Part of a small language model's weights.
Size: 15 layers, 6 heads of 64, MLP 1536 ReLU, vocabulary 4096.
Architecture: RMSNorm before each block, learned positions, biases, tied embeddings, normalized queries and keys.
Training: a variant of Adam for these matrices, 574M tokens, 4381 steps.
MLP neurons of a small language model. Each row is named by its layer, matrix (up: input weights; down: output weights) and neuron, and shows model dimensions 128-255. Each number is 128 + 24 x the weight over its row's rms, rounded and kept within 0 to 255.
After each neuron's rows, "fires on" lists the tokens most often at its 100 highest values on Wikipedia text that the model never trained on; "fires before" lists the tokens most often just after its 100 highest values on Wikipedia text that the model never trained on. A number after a token or word is its count.

L11.up1452 [103 141 134 121 155  89 139 111 155 165 112 136 125  98 131  90 144 102 133 118 137 164 148 115 144 125 133 136 158 117 131 147 116 163 166  90 111 123 138 140 112 136 149 146 128  89 132 121 131 156 133 137 132 124 132 120 141 146 107 134  99 151 138 150 135 125  82 110 147 132 131 126 111  80 133 132 124 111 114 125 104 116 123  93 132 178 147 133  85 112 160  74 134 138 141 137 101 180 119 123 119  92 157 160 100 151 164 134 144 135  91 107 116 167 146 154 152 160 114  86 104 154 102 114 142  86 125 128]
L11.down1452 [109 140 119 133 129  90 116 115 141  81  89 163  95 138 143  93 110 153 153 164 128 131 156 114  92 164 181 137 107 137 157 141 106 125  90 167 138 129 107  98 111 140 134 118 131 145 157 129  99 157 105 178  98  84 155 177 118 125 137 131 132 149 102 157 125 146 105 194 134 140 186 103 150 116  83 151 124  80  96 118 123 150 107 154 137  93 133 152  76 149 156 142 159  86 156 107 157 126 120 139 143 134 139 137  87 118 129 123 142 142 124 132 120 140 102 176 148 101 113 143 144 108 144 117 101 120 115 102]
fires on: "," 22, " S" 13, " July" 6, " played" 6, " W" 5, " t" 4
fires before: " " 40, "," 20

L4.up616 [177 167 132  58 162 122  94 141 163 127 117  96 142 123 125 108 133 174 119 123 125 120 139 122 146 117 155 140 128 101 118 148 131  89 142 153 133 116 101 135  90 131 149 135 103  92 133 110  63 110 157 145 141 118  84 141 148 134  99 128 113 152 123 158 138 171  74 120 125 130 127 135 171  88 115 116 127 110 143 134 133 148 120 130 144 126 114 161 142 172 159 119 135 143  97 107 128 112 102 133 109 125  90 103 147 126 141 145 118 166 113 156 139 156 145 135  80 117  96 132 164 123 130 127 174 109 107 118]
L4.down616 [102 112 143 127 143 180 149 126 129 141 137 149 136 128 125  98 121 144 112 138 193 142  98 126 126 172 103 126 143 108 108 102 146 151 124 120 156 127  77 121 117 125 129 120 126  87 114  90 116 103 153 146 151 115 126 148 107 100 104 190 103 134 105 144 154 111 170 130 154 165 126 126 120 161  71 120 177  98  80 154 141 137 113 123 142 143 106 108  81 120 120 149 175 133 116 103 135 114 164 132 117  87 102 112 139 124 128 143 127 154  90 162 125 100 133 149 141 125 148 157 124 105 128 119  96 153 119 155]
fires on: " |" 93, " of" 7
fires before: " " 73, " +" 6, " N" 5

L10.up1108 [ 89 146 130 124 132 120 129 159 126 101 122 138 111 130 122 138 116 159 154 161 143 167 120 109  91  81 121 124 134 131  36 145  84 133 168 117 136 129 137 116 135 164 128 128 162 130 142 154 106 107 136 123 129 122  68  85 113 134 107 117  88 102 107 139 114  95  93 132  97 170 125 133 128 100 137 130 108 132 156 129 150 111 137 131 149 117 135 173 110 157 155 128  95 124  77 150 121 113 107 148 114  89 181 115 100  76 172  79 165 111 132 122 162 122 159 114 110 185 162 129 139 114 133 156 148 142 102 112]
L10.down1108 [148 122 108 124 133 174 114  98 115 115 127  89 140 135 121 110 127  80 140 129 137  90 101 105 143  97 136 120 100 116 171 112 135 115 141 106 116 107  93 137 115 139 110 155 135 154 146 168 134 148 111 147 160 148 136  99 176 125 150 135 123 142 101 108  96 152 119 115 143 111 131 149 122 148 144 113 136 148 126  92 147 161 116 128 178 117 137 127 129 118  95 156 109 180  97 172 130 173 128 126 105 140 150 106 130 177 135  92  78 140 153 120 117  99 115 123 120 102 146 114 143 128 150 121 137 104 157 136]
fires on: " " 47, " L" 11, " p" 6
fires before: "20" 47, "C" 10, "m" 4, " |" 4, "oss" 4

L10.up1361 [141 123 101  98 156 130 145 143 138  93 137 160 130 146 180  96 119 157 176 136 132 135 107 110 128  83  99 120 132 139 104 154 125 131 112  98 172 142 143  91 102  77 108 139 184 144 130 135 176 129 126 160 115 128 129 117 122 124 119 154 127 147 161 165 140 172 109 134 126 102  95  99 121 113 120  98 122 105 148 138  86 144 168 188 117 129 143 102 176 161 120  60 120 124 101 112 153 171 153 121 138 146 105 160 122 146  90 146 118 109 109 108 152 122 124 137 114  98 123 105 147 119 161 177 144 126  95 129]
L10.down1361 [111 136 139 133 133 146  88 113 128 185 114 131 110 141 121 150 163  88 122 117 110 137 146 109 123 152 114 127 133 141 127 162 125 142 129 105 129 162 144 167  66 117 101  94 154 133 117 137 140 104 116 127 112 132 122 130 117 155 142 109 116 132 138 157 138 125  99 138 122 139  93 138 126 115 139 163 143 105 140 111 146  91 142 109  80 174 155 135 126 129 119 127 123 107 145 123  90 104 155 129 158 104 137 132 175 152  85 105 144 127 143 134 133 128 116 141 149  92  91 145 102 129 144 120 147 121 149  97]
fires on: " " 97
fires before: "20" 81, "19" 16

L4.up1112 [ 89 122 134 113 152 121 128 108 127 164 128 136 115 137 163 163 148  97  80 110 144 128 130 144 108 110 166 143 169 122 131 159 122 108 124 110 130 139 123 136 145 142 177 161 112 122 124 121 160 139 129 130 111 173  96 128 127 101 109 120 105 128 108 125 135 119  86 134  99 129 111 126 144 106 130  95 176 110 129 143 163 136 113 130 111  74 133 163 131  98 209 113 173 151 110  95 114 111 107 154  97 157 116 168 150 132 152 128 128 149  99 105 140 145 164 102 112  79  65 103 160 148  95  99 156 124 140  97]
L4.down1112 [ 84 127 150 131 122 100 116 142 155 171 113 111 139  98 124 128 120 117 161 161 147 107 137  65  96 136 168 137 115 131 167 151 107 143 160 143 107 111 132 140  98 132 124 130 123 137 134  95 139 162 133 131 149 153 121 132  63 109 133 131 161 114  98 132 146 111 144 137 121 150 142 149 162 130  85 139 162 101 102 120 159 140 152 139 157 171 170  80 142 149 155 110  97 137 129 151 124 116 132 120 144 108 179 167  92 143 113  98 131 124 109 113 103 159  98 164 161 141 157 164 133 145 191 146 134 124 129 148]
fires on: " |" 22, " " 14, "%" 13, ")" 10, "." 6, "0" 6
fires before: " |" 24, " " 20, " |\n" 15, "0" 7, "1" 4

L8.up958 [136 177 115 111 131 100 130 122 139 186 155  82 169 144 107  89  96 120 143 129  99 105 135 112 142 134 121 150 131 126 142 106 116 113 176 145 135 140 136  66  75 115 148 148 135  90 118 113 163 139 169 109  97 134 182 125 150 216 124 130 105 134 150  79 127 128  85 102 111 140 145 142 168 122 125 131 115 111 118 127 128 123 114  86 150 164 103 137 128 127 179 114 116 139 115 151 148 142 150  98 104 127 160 146 131 161 132 168 117  90 118 113 162 126 119 139 154 126 121 107  93 138 133  98 210 122 127 183]
L8.down958 [142 152 124 103 126 113 106 123 135 108 155  88 145 146 115 134  61 117 117 173 156 125 164 123 102 165 133 101 112 128 114 155 129 113 114 131 133 108 142 124 174 153 135 164 152 118 116 104 103 175 162 143  45 147 151 123 137 150 154 124 126 134 141 134 129 129 115 108 111 147 127 150 164 122 113 121 125 117 128  94 134 162 114 121 127 156 149 103 141  89 139 112  70 146 168  60 121 130 153 138 159 131 120 151 119 161 114 138 157 132 107 124 105 135 163 119 108 153 101 135 108 121 160 141 137  92 132 142]
fires on: " is" 40, ")" 18, " was" 12, " (" 8, ")," 7, "," 5
fires before: " a" 36, " an" 14, " is" 12, " was" 7, " the" 5, "born" 4

L4.up1147 [113 160 140 138 137 150 136  88 133 123 208 150 167 130 146 153 132 127 136 101 152 111 171 124 147 101 146 128 148 136 159 154  82 109 110 217 139 118 119 142  98 119 141 154  80 126 126 141 134 155 169 145 132 116 106 117 120 175 134 133 136 147 131 127  99 171 157 144 125  99 121  83 170 142 158 130 137 110  98 130 107 128 119 132 139 111 109 148 157 172 153  50  93 112  68 124 118 137 135 122 116 139  89 167 134 152 113 158 162 166  90 113 158 179  83 155 112 118 136 139 128 134 136 127 159 112 130 140]
L4.down1147 [132 155 173 164 164  66 184 148 122 100 121 114 125 115 134 153 145 150 127  99 117 106 148 132 142 107 121 116 104 139 125 121 108  96 113 160 102 147 103 133  95 138  97 108 138  84 154 191 119  94 130 113 117 140 155 140  76 126 101  75 150 105 135 146  99 146 131 118 125 110  85  94 120 140 115  85 148 139 119 141 132 104 102 173 140 105 171 152 150 102 179 167 121 140 118 111 113  89 127 136  88 149 143 143 158 145 107 120 131 166 105 117 150 151 102  99 140 118 149 118 112 123 115 172 138 137 127 139]
fires on: " early" 25, " since" 12, " until" 10, " late" 7, " born" 6
fires before: " " 51, " in" 8, " the" 6

L8.up1512 [157 185 109 158 113 117 122 133 117 113 132 157 140 131 143 125  95  67 145 130 110 112 126 117 157  78 123 136 154 128 122 130 105  95 149  57 125 132 149 130  88 109 121 150 132  90 162 169 203 125 118 127 188 118 146  66 127 154 120 124 151 129 154 125 138 146 175 178 107  99 110  87 144 134 114  98 160 111  50 137 147 121 156 130 113 146 124 161 126 142 168 125  90 162  96 102 134 134 147 132  93 168 140 158 105 116 146 119 128 133  94 115  86 134 137 174  80 112 126  85 122 157 128 121 118 164 130 158]
L8.down1512 [131 157 166 155 155 132  81  82  98 128 159 122 148 110 168 158 104 148 112 154  78 158 111 112 167 113 126  96  92 126 136 120  97 133 142 110 123 115 101 150 145 113 106 140 139 115 185 143 151  96 192 145 147 114 102 103 106 136 110 126 154 161 144 117 159 100 158 153 157 122 164 126 103 146 130 153 149  90 133 138 112 114 123 144 125 123 134 167 149 178 138 149  88 122 131 120 104 115 147 113 119 150 119 187 146  93 156  90 118 146  93 141 118 111 111 149 114 132 148 149 119  88 145 146  81 111 169 176]
fires on: " |" 44, "," 9, " by" 8
fires before: " " 39, ":" 15, "," 9

L11.up1410 [144 157 110 140 130 100 115 101 171 126 141  80  90 139 161 123 127 127 124 140  99 149 138 102  99 105 137 127 136  88 125 160  63 133 147 156 161 103 143 143 117 113 117 182 126  96 117 163 130 142 106 121 145 152 121 163  83 160 140 140 109  99 155 135 138 109 103 102 102 158 104 104 129 133 139 129 138 105 133 133 111 113 147 132  90 100 126 149 131 128 136 157 105  97 155 131 128  81 117  81 145 101 133 155 121 154 138 141 150 128  94 127  56 139 164 142 103 113 132 134 110 125 129 110 133 120  96 165]
L11.down1410 [ 98 137  89 140 121 160 110 104 103 154 167 146  77 137 138 158 146 149 111 102 176 136 177 125  92 170 113 168 113 163  94 151 128 158 135 122 118 121 156 132 145 131  90 108 120 115 139 150 116 132 110 137 134 137 131 148 134 120 120 157 149 146 152  95 105 103 152 154  76 125 117  89  87 141  89 146 103 127 107 119 150 122 138 108 146 124 137 148 101 129 114 130  91 139 118 143 135 141 107 127 121  84 130  98 134 118 157 150 148  99 169 104 102 150 126 103 149 158  64 143  86 148  77 126 106 154 137 115]
fires on: " " 47, " |" 29, "\n" 9
fires before: " " 39, "5" 5, "9" 5, "1" 4

L8.up97 [150 111 149 142  96 190 131 111 133 133 134  96 131 143  98 146 102 135 143  96 122 136 142  97 141 140 146 171 119 120 156 144 124 128 160 132 107 107  96  93 110 149 106 145 134  95 167 187 113 109 123 123 126 122 109 115 129 141 117 122 159 160 155 106  83 119 118 116 158 159 144 122 168 137 140 129 110 114 126 108 110 100 119 120 155  84 150 169 113 119 143  59 150 159 125 143 119 212  84  67  87 121 119 119  97 119 135 173 132 112 130 144  77 120 139 130  94 152 101 112 137 137 180 118 215 146 116 196]
L8.down97 [141  78 128 132 145  87 165 106 111 135 146 100 123 117 131 107 115 102 175 136 170  65 164 145 132  93  81 105 132 112 151 134 151 119 114 118 105 119 116 140 110 148 130 111  71 121 164 147 131  92 131 152 105 117 116 156 131 119 135 117 134 154 126 109 123 166 128 177 191 138  91 119 136 155 154 127 134 128  94 165 123  88 117 142 149 137 152 105 105 131 167 116 122 137 101  96 137 117 137  99 145 163 142 127  92 147 157  91  66  79 117 145 131 114 118 128 140 139 134 109 150 139 139 143 161  88 148 126]
fires on: "ed" 28, " of" 13, "ested" 6, "ated" 5, " included" 5
fires before: " the" 15, " in" 13, " to" 11, " by" 5, " a" 5, " on" 5

L4.up638 [154 157 171 154 135 134 123  90 180 115 132 106 122 146 155 156 116 157 110 117 118  81 142 107 111 106 150 154 129 119 112 149 136 115 101 119 179 114 112 118 114 121 146 149 130 118 136 135 123 150  92 137 125 121 123 109 112 139  86 181 123 141 114  98 149 107 130 128 107  86 136 115 183 157 134 148 141  96 132 129 128 126 118 142  93 127 148 131 155  98 149 108  88 143 105 101 141 110  95 131 103 135  96 159 155 117 157 147 114 142 109 135  91 146 149 171 130 116 125 113 140 128 145  98 171 142 112 138]
L4.down638 [115 160 134 129 139 101 145 121 117 138 159 112 157 143 140 122 133 129 147 173 122 116  73 172 163  97 104  77 132 134 154  89 139 148 124 130 125 130 170 137  77 119 145 124 153 108  98  87 168  93 133 114 105 122 125 115 143 149 135  91 157 123 166 114 106  89  88 132 157 117 134 117 148 121 106  73 165 140 104 157 114 122 129 127 114 122 114 155 151 139 141 160  97 136 130 137 121 148 134 145 132 126 128 140  78 158 175 159 126 120 138 155 144 115 113 138 119 129 169 122 153  84 145 141 132 103 112 137]
fires on: " |" 98
fires before: " " 73, " +" 6

L11.up90 [137 111 101  81  97 188 105 170 122 117 182 144 121 119 149 133 137 113 103 173 139 139 154 156 115 101 125 117 127 153  99 128 111 132 161  85 149 133 135 150 170 181  76 169 117 117 126 183 144 141 112 125 198 141 122  98 137 119 142 166 149 151 136 115  80 137 125 153 115 159 132 116 100 159 125 131 117 108 110 117 106 146 165 124  95 137 102 172 158 118 117 111 139 141 123 104 163 139 124 120  53 111 136 188 148 115 128  98 178 118 128 124 155 131 115 135 133 112 133 128 110 144 113 157 136 139 142 155]
L11.down90 [118  85  94 125 104 109 118 133 123 182 101 135  85 111 153 105 128  92 145 127 109 111 125 131 136 156 109 149 155 123 135 148 138 107 177 167 173 114  82 103 133 127 156 122 102 105 125 104 120 128  66 125 152 165 108 106 121 127 131 141 140 142 162 107 118 130 125 163 111 177 102 139 111 119 114 171 125 114  99 112 155  90  68 141 133 134  98 167 126 141 139 144 148 117 136 147 142 144 100 151 132 117 145  98 159 111 158 115 121 162 164  92  98 133 154 167 135 137 138 134  98 124  94 111 110 127 108 149]
fires on: " " 56, "–" 18, " (" 13, "20" 10
fires before: "20" 83, "21" 9

L10.up6 [183 120 131 103 114 144 126 112  94 157 138  87 129 102  73 107 133 102 164 109 112 153 135 141 148 148 140 144 156 118 153 169 139 179 163 121 142 105 135 136 130 146 115 131 138 134 163 124 131 167 116 129 156 172 111 106 131  95 115 104 151 143 119 108  96 121  75  63 144 136 150 144 141 168 146 131 102 128 154 150  80 150 137 146 126 120 126 151 101 135 122 142 118 144 118 176 113 115 117 123 135 128 143 104 107 151 179 159 103 113 105 138 102 123 112 142 160 122 147 102 150 120 119 108 147 100 126 153]
L10.down6 [132 126 110 141 109 138 107 109 152 183 133 170 149 114 145 121 148  95 144 147 143 116 119 114 106 142 145 107 185 159 118 128 135  90 131 107 111 163 153 136  91 149 149 119  94  81 123 115  96 130 139 142 133 100 117 166 144  93  83 150 139 108 189 118  77 110 133 121 143 146 109 113 155 144 148  97 130 126  95 145 110 163 138 142 122 153 113  90 113 149 128 138 124  90 134 121 123  82 107 146 178 149  96 139 100 120 159 127 142 158 122 127 142 127 143  85 141 125 100 145  98 119 166 130 103 138 105 154]
fires on: " Med" 15, " histor" 14, " Georg" 9, " med" 6, " Victor" 6
fires before: "ian" 17, "ical" 16, "ic" 12, "ia" 11

L4.up993 [116 149 108 186 159 145 137 153 187 143 152 124 147 149  93 164 141 129 106  85 103 130 140 138 194 138 129 124 138 142 145 168 117 110 114 146 116 119 149 112 140 123 107 133 101 110 117 132 136 144 131 156 176 121 144 132 141 134 105  77 150 117 124 147 109  95 131 129 121 145  93 124 114 131 129 123 162  99 110 137 120 121 161 136 129 107  93 158 126 109 136 103 179 139 137 146  89 135 156 101 154  94 122 152 137 188 126 142 121 123 125 152 102  95 168 165  98 116 128 162 113 126 146 158 126  74 106  91]
L4.down993 [123 116 152  80 156 171 125 100 109 122 131 122 140 169 150 125 134 143 144 147 139 148 112 131 139 150 121 125 126 157 111 128 112 137 118  84 104 174 119 132 136 128 124 113  99 107 136  99 105 159 118 165 131  87 133 111 127 131 133 188 120 133 136  97 115 142 165  99 146 123 136 135 107 125  87 124 126  88 154  66 113 132 131 120  96 141 123 138 148 104 135  81 170 160 163 148 154 107  82 125 149 150 132 144 121 123 150 106 137 132 153 139 139 110 150 160 124  91 156 113  61 152 185 124 157  90 131 108]
fires on: " |" 62, " of" 10, "ach" 9, " " 5
fires before: " " 55, " the" 6, " −" 5

L10.up1501 [170 129 108 116 116 105 101 167 150 129 179  94 115 128 127 159 129 138 113 119 138  94 126 116 108 112 103  96  92 140 108 165  88  95 162  95 139  99 140 129  86 107 111 170 166 121 113 142 141 146 121 108 137 119 186 100 125 173 143 117 131 149 146 163 132 147 106 140 109 137  90 144 160 141  79  99  94 147 124 112 130 114 135 134  95 119 132 139 144 115 102 148  74 190 140 134 164 141 135  87 166 127 144 153 150 180 156 163 168 100 124 135 125 162 138 118 139 146 151 119 112 116 112 158 136 128 151 154]
L10.down1501 [ 86 140  80 147 126 109 131  90 139 161 152 169 120 131 119 147  55 118 121 136 107 149 158 156 146 183 144 148 114 102 158 114 126 126 109 167 159 132 137 167 124 115  95 105 111 118 125 134 143 105 157 120 136 158 162 130  99 141 127 148 133 108 156 135  99 169 143 108 124 136 139 169 176 136 111 112 150 147 137 128 151 124 112 148 135 129 139  92 142  79 129 114 124 116 116 113 132 141 123 160  97 110 142 167 130 192 149 146  91 150 100 124 142 107 160 134 136 138 120 110  95 112 174 137 145 121 131 121]
fires on: " is" 43, " was" 9, " directed" 4, " br" 4, " Pr" 4
fires before: " a" 36, " an" 11, " by" 7

L10.up876 [124 165 103 113 130 128 128 187 142 134 141 131 124 128 121  81 170  94 116 152  96 139 153  91 138 101 142 116 125 123 156 131  86 161 108 127 147 138 124  80 155 102 131 130 125  93 157 139 117  91 159 105 103 128 150 146 119 157  68 129 114 105  86 168 110 128 120 105 111 145 132 131 142  98 156  92 116  87 121 104 167 136 129 131 117 101 105 116 142  85 168 113 109 104  99 134  94 137 135 111 110  94 121 114 139 154 145 141 169 155 115 149 129 133 175 144 102 143 136 103 136 116 112 122 123 117  47 101]
L10.down876 [ 89 133 123 101 183 135 146  70 116  89 114 139 157  97 134 106 113 121 140 115 140 130 164 139 100 125 113 105 156  97 109 110 149 148 113 111  96 119 142 140  96 142 138 131 148 138 166 124 104 130  66 136 153 147 112 117 109 120 130 130 104 150 157 120 144 127 190 127 155 111 126 153 150 125 114 100 118 114 116 126 172 119 159 187  98 125 143  91 114 149  85 147 150  92  93  56 109 127 145  66 100 139 158 119  90 158 147 115 139 105 111 106 176 164 108  72 106 189 131 120 117 123 134  93 142 153 136 164]
fires on: " |" 30, " O" 13, "AR" 4, " W" 4
fires before: " " 46, " |" 7, "tt" 5

L4.up987 [142 139 172 137 163 136 102 130 131  74 171 148  93 131 152 158 102 133 149 127 105 159 183 134 124 138 128 123 170 103 143 175 110 104 130 148 146 115 109 115 148 118 114 141 105 116 150 128 143 123  84 114 132 141 103 114 182 158 117  85  97 115 140 159 111 149 138 134 102 121 103 151  85 113 127 124 103  98 117 143  88 123 130 126 130  76 105 144 122 138 143 126 116 158 113 143 121 118  89 132 155 112 148 177 128 114  92 126 142 123 117  97 154  83 124 122 159  75 130 132 162 146  88  75 151 171 173 156]
L4.down987 [131 109 128 126  51 116 136 128 122 125 112 151 114  89 103 155 111 186 169 146 141 156 119 109 126 141 165 117 112 123 171 140 141 113 126 139 137 157 110 136 134 155  98 128 129 123 130 118  99 142 112  91 139 112 194 104 115 103 135 141  94 142 137 110  77  66 151 131 102 106 133 150 110 122 142 107 145 174 143 154  99 121 100 136  95 149  99  92 169 172 111 153  78 157 107 105 114 127 124 138 149 125 167  97  76 142  92 142 153  65 139 121 118 102  82 139 155 125 111 163 187 140 150 116  99 135 123 139]
fires on: "\n\n" 46, ")\n\n" 23, "est" 9, ";\n\n" 7, " |\n\n" 5
fires before: "=" 40, "P" 5, "In" 4, "A" 4

L4.up617 [166 170 135 177 165 157  86 134 160 131 160 141 163  86 134 143 111 141 112 145 122 127 121 160 119 110 104 100 132  92 143 148 111 130 138 129 151  95 103 106  97 162 167 138  96 103 138 134 145 155 100 124 159 146 141 124 115 156 113 131 156 111 161 153 140  99 147 137 130 145 107  97 139 114 125 123 112 104 105 129 112 109 138 147  79 146 170 125 128 131 105 116 123 122  93 105 193 139 145 111 100 130 128 149 150 112 107 173 163 144 120 135 135 104  98 106 121 136 111 100 140 141 130 127 128 155 103 127]
L4.down617 [137  90 123 152 165  62 115  87 149 105  95 120 116 136 103 144 116  69 135 135 137 165 110 137 156 114  92 180 148 107 109  94 141 121 169 106 121 121 133 128 122 128 102 147 149 128 149 164 156 144 109 143  89 122 119 133  83 122 124 134 160  76 105 126 146 126 143 120  99 151 116 159 106 136  99 128 127 147 126  94 150 161 107 147 128 143 133 129 125 102 114 162 115 136 152 151 102 133 110 139 148 151 129 150 117 121  71 135 128 129 138 174  89 150 119  99 145  98 181 128 109  94 147 144 126  57 143 102]
fires on: " |" 42, "1" 8, "2" 6, "20" 5, "4" 4
fires before: " " 46, " |" 17, "." 4, " +" 4

L4.up935 [136 138 102 161 152 135 122  99 115 153 113 115 144 123 123 187 126 171 118  97  96 112 108 115 129  67 145 141 151 102 146 131 135 114 155 102 159 114 125 138  93 116 119 166 116 129 164 134 115 102 134 131 131 151 106 145 119 133 111 147 109 139 123 115 150 129 130 127  85 122  99  85 171 134 134 151 162 132 118 160 124 121 159 128 114 123 176 170 124  89 157 141 155 173 135 162 111 119 108 125 123 150 136 152 157  87 100 117 116 168 116 142 120 145 133 116 155  72  90 109 126 158 138  63 142 120 138 123]
L4.down935 [125 179 157 114 130  92 109 122 151 170 142 132 135 105 107 131 146 156 173 158 129 100 165 133 141 104 133 112  90 151 140 111 114 141 141 126 122 151 152 135  67 153 167 152 138 129  93 100 161  93 111 100 103 104 148 109 168 133 117 119 132 144 154 128 109 102  99 128 112 140 126 127 136 141  84 114 192 151 107 135  57 124 129  90 127 115 129 126 114 126 116 123 135 135 106 126 105 145 142 107 131 131 141 153 150 147 129 150 124  48 116 148 153 137 119 130 107 156 114 151 174 107 147 170 158 121  97 110]
fires on: " |" 100
fires before: " " 53, " —" 12, " T" 4

L10.up1208 [126 140  83 109 100 146 129 167 188 141 103  92 133 156 143 157 134 108 149 117 116  99 151 100 180  92 128 157 139 134 117 151 123 151 141  72 152 130 160 158 148 126 110 162 105 133 109 145 102 144 147 105 120 121 114 126 117 164 104 150 139 153 154 121 146 126 142  92 141 185 124 146 149  93 195 169 107 128 141 148 151 139 113 127 148  95 113 155 103 111 146 107 144 149 168  89 143 101  80 121  94 122 108 131 112 151 171 106 145 133  88 146  96 136 163 136 146 107  72  91 153 162 125 120 190 145  88 119]
L10.down1208 [150 106  88 120  89 131 107  79 143 143  94 116 143 119 147 117 154 140 108 145 153 128 140 117 133 148 131 124 124 112 136 135 116 132 110 141 158 139 158 121 119 154 144  89 129 100 137 149 165 155 142 133 124 100 108 125 130 141 127 113 114 151 133 107 142 109 114 120 142 133 101  96 147 121 111  90 161 132 103 115 105 148 119 114 105 118 128 139  93 112  93 137 119 139 157 132 104 128 138 128 123 152 135 130 131 155 117 161 167 131 160 116 144 121 152 123 118 120 133 150 118 144 132 125 102 105 130 124]
fires on: " |" 40, " " 14, "21" 5, "17" 5, "–" 5
fires before: " +" 25, "0" 12, " −" 12, "–" 8, " season" 5

L4.up778 [146 133 137 165 133 139 111 155 140 142 134  89 118 131  86  56 127 172  76 143 113  99 112 121 120 119 131 113 137 113 163 127  88 123 146 141 150  60 153  89 136 153 117 141 115 128 150 136 136 133 170 109 137 174 152 173 132 109 105 164 161 116 145 123 144 119 156 102 124 118 130 146 105  99 172 170 102  90 149  60 162 152 141 127 133 122 135 129 137 140 103  59 126 119 127  90 135 125 117 113  87 129 158 163 114 152 166 163 128 123  97  99 125 128 100 128  82 107 131 114 118 166  93 133 149 131  82 164]
L4.down778 [ 93 124 118 186 125 124 120  78 148 118  90 118  85 171 164 138  97  70 100 124 170 114 108 136 134 153 126 163 126 107 115 129 130 122 138 124 100 152 135 174  86 111 110 136 141 152 167 155  92 126 145  93 117 142 109 107  90 114 140 146  97 123 116 129 110 193 131 105 160 113  93 138 126 128 136 143 149 128 152  84  92 114 116 111 132 109 134 131 148 110  86 148 174 150 126 172 147 103 104 158 113 131 148 123 101 125 126 127 120 132 135 122 126 117 119 127 122 124 126 159 103  78 170 104 110 105 156 117]
fires on: " |" 81, ":" 11
fires before: " " 46, " N" 5, " S" 4, " |" 4

L8.up148 [ 98 141 116 156 128 138 135 118 132 129 159 131 120 137 120  96 142 102 118 157 132 125 164  68 117 112 126 157 116 105  93 151  85 150 113 118 107 146 110 136 102 115 117 164 129 103 131 141 121 151 117 144 148 125  87 116 130 110  85  88 149 137 107 144 160 141  91 130  95 150 138  79 155 112 163 104 119 132  97 146  93 130 104 117 160 140 129 170 114 137 138  96 107  97  92 115 119 137 148 142 125 101 128  87 140 111 149 174 124 134 140 115  97 116 165 143 137 154  74 110 134 122 151 106 129 128  84 141]
L8.down148 [121 145  70 148 120 135 145  97 163 175 107 122 180 101 161 142 125  93 125 119 135 102 121  96 113  99 137 164 138 137 111 155  73 117 119 100 136 125 110 149  92 131 175 126 130 138 168 134 129 161  91  98 101 113  93 149 100 134 150 113 106  81 137 150 117 148 145  92 130 123 106  96  96 163 111 132 143  90 136 175 140 125 146 150 103 150 113 157  76  92 140 126 132  95 153 107 117 137 124 143 158 114 115 164 127  89 140 156 124 147  81 130 105 132 164 104 155 146 122 134 123 187 150 120 157 130 134 157]
fires on: " |" 16, " /" 11, " to" 10, " in" 8, " on" 8, " from" 7
fires before: " " 51, " the" 5, " a" 4, "." 4

L8.up841 [147 133 136 128 125 138 101 142 135 102  88  86 114 163 123 129 105 113 161 160 138 142  93 109 122 157  93 124 115 119 116 154 133 181 151 130 123 134 122 120 174 135 137 137 121 104 156 152 146 159 155 126 150 168 127 111 167 177 126 115 141  97  60  93 134 112 105 150 109 108 146 116 130 112 150 121 104 110  90 151 164 112 145 188 154 122 113 112 122 139 150 139 149 126  85 149 167 133  65 103  97 114 102 121 151 169 121 129  89 138 106 122 104 111  78 146 104 156 113  81 176 129 159 134 108 130  82 106]
L8.down841 [145 155 191 148 125 184 111 144 145  93 125 112 114 152 118 129 115  99 156 103 111 110 117 123 137 170 167 121 193 140 130 154 137 126 152 124 120 141 130 117 142 146 113 134 136 138  82 102 125 112 150 137 171 182 121 159 156 125 128 152 146 123 123  95 136 107 130 117 100 135 147 130 141 164 118 118 120 169 146 147 102 116 204 135 156 119 151 113 121 147 129 116 136 117 129 108 150  87 146 127 140 115 159 153 170 142 126 142 116 115  86 109 121 142  84 146 121 130 144 115 100 163 158 110 109 136 133 116]
fires on: "9" 15, "1" 10, "2" 10, "3" 9, "7" 9, "4" 8
fires before: " |" 66, "," 9